Part of a small language model's weights.
Size: 10 layers, width 192, vocabulary 8192, 6.86M parameters.
Architecture: rotary positions, biases, capped logits.
Training: a variant of Muon for these matrices, 110M tokens.
MLP neurons of a small language model. Each row is named by its layer, matrix (down: output weights) and neuron, and shows model dimensions 64-159. Each number is 128 + 32 x the weight over its row's rms, rounded and kept within 0 to 255. Numbers have three digits each.
Before each neuron's rows, "raises" lists the tokens whose logits its output raises most directly, leaving later layers aside.

raises: "iri", "ise", "ense", "is", "ence"
L7.down274:075096116170180094158115093121221122161192104144145142160104143207123207149172120107184126072102089098095153099141129157159144141099144135095144117060058109063203142095103098128201108109182113104168115154130094105156149102133105110126149172152151106147179113149093134073138170127091131130

raises: "iant", "ias", "ian", "iat", "ate"
L7.down24:149137156142137104061124148106153143126197148089104057107183135122084139082160151096174136149134112094087139094089131153111161193100170104140119117112075152137190143154139134089102153137156046169104159118124133169112119073154186155124122164087079148124165070088204164156119094102180139120

raises: "ship", "e", "se", "x", "ms"
L3.down339:142139070127088143097148169136167122093168204106101099114083094170141111089107142136154118123121060153085118098048131143111127143191113114155084159138134135132166148096081133042177085124172140137122125170135142157097090161153124130112145107159119127186146214103104156150129151079169172075

raises: "iers", "é", "ée", "ied", "um"
L4.down379:150091105113085125170089176130185143125155127175146102134173151101097136105137152191081059090171105174144130178107180133126139108159141122093118132137168079142154121085130089165223108157160144171063165108158120118157083147108135137110156121122181133137101143140147202106147076122118097079

raises: "stan", "duct", "mate", "side", "di"
L4.down256:175177085159160120136102095089130143107145158110149120147169100127166096138146123078150122147180119078112135117156175133119155160145122146123136140123111203139104107103134146138102038110073121101147174163146111114110110091121088165125144169127098119126119167123140127126091168148103126141

raises: "imate", "old", "orp", "urn", "ef"
L7.down156:082121130136138093159124109118109157194164171094128078126096100151123118094047111123133132130165194121127109098191140118179158140078130168235162157138155081118161131116147119097182181095110127163120111090104148220112150133127109063116149077081116092164102092133142089122067113106139173161

raises: " November", " October", " December", " May", " June"
L7.down249:151185238154120129101104125158094138167159093099073131130139122156141146114119153173094068116062127171083137080167155093103159144094106098090107132126134151135134149086156152113155087104149139148142101147134111104177172121086169107130111158092121164160164142179077118118134143145131137083

raises: "ry", "ries", "lor", "ensive", "nia"
L3.down570:109107175128122149147120131162148153114156110102150132147105182151150097162123161101134119104070220130064117128117145110184115149168047117089089115127141039092120089117191124119105148107128111143090180047161149250116114101170104086167156125123183165139104161166134162078143136138163123158

raises: "able", "ably", "ability", "nce", "here"
L4.down157:112176130140127184097132145160078115099070110106146086100118128156142141159140145164141121113166198141086127123148134160066116169105124115158128110139119146126122149094130175095138030154133139167134150125154124147159124120095167098130084101099192159152159058108042104096103107119179174139

raises: "ished", "ually", "iful", " females", "hed"
L7.down482:105135101182071138077184178150129113159117185130106122112130111128097201124088173142163115127085138142117086166149121135149149142150135132117119146174114063090087126149120162155080136142088108102135050155122129137091097117105188152085158131120191170177110085114118149115116072093152082125

raises: "ald", "ality", "ification", "ifications", "ania"
L4.down259:180103089161127129121150156139070165128093152156149091131118118136111109110185170146157141079055175135063094121086014132148114181108082115114104082183140154136182167113153114148142094143140169133135101078136116207077179148127104103087132143116128079180189126107100124169058077194164168144

raises: "ography", "ous", "ining", "ographic", "ization"
L3.down392:123135097164139132108115114148134168122057146132140118111174154104165059093123146162160104116137118054142129077070091166141132160134112165133066096125184115083111125126113094151157146150174107124226083149076112147146133101149066125167132122179175128098174095116121115139123108133075119165

raises: "ble", "bles", "ove", "ook", "omb"
L4.down14:153052111155110104163137110131168192099132132103130111170110218143123073119151188063110126142142149120187101106129168164139148128116078131183070147117083106132093105144143075166108142115061117145112100128123144097134137156163165166123105149169134175133113105150124137131181131093083154120

raises: "l", "m", "u", "au", "ly"
L7.down443:165127122078075111160150103147108116130133113164111159093113136045128142120084216189104174112151154109145192120125126153143147133138135128071157126169104128124127114090099181181134122110120145107146098147137134122136158112100164094107156044123127109118131107155173139061090137115115174086

raises: "able", "ree", "ability", "ive", "mel"
L7.down276:159079184255139139101126152143126146120069127100070156072063100135111108122107128141132144101145194129154119150136150123203105104126112094124154110109105132097138184106144106121155127118138130169144128149085088154122155163142142109121100084077096110172124158109156043158122092142059168127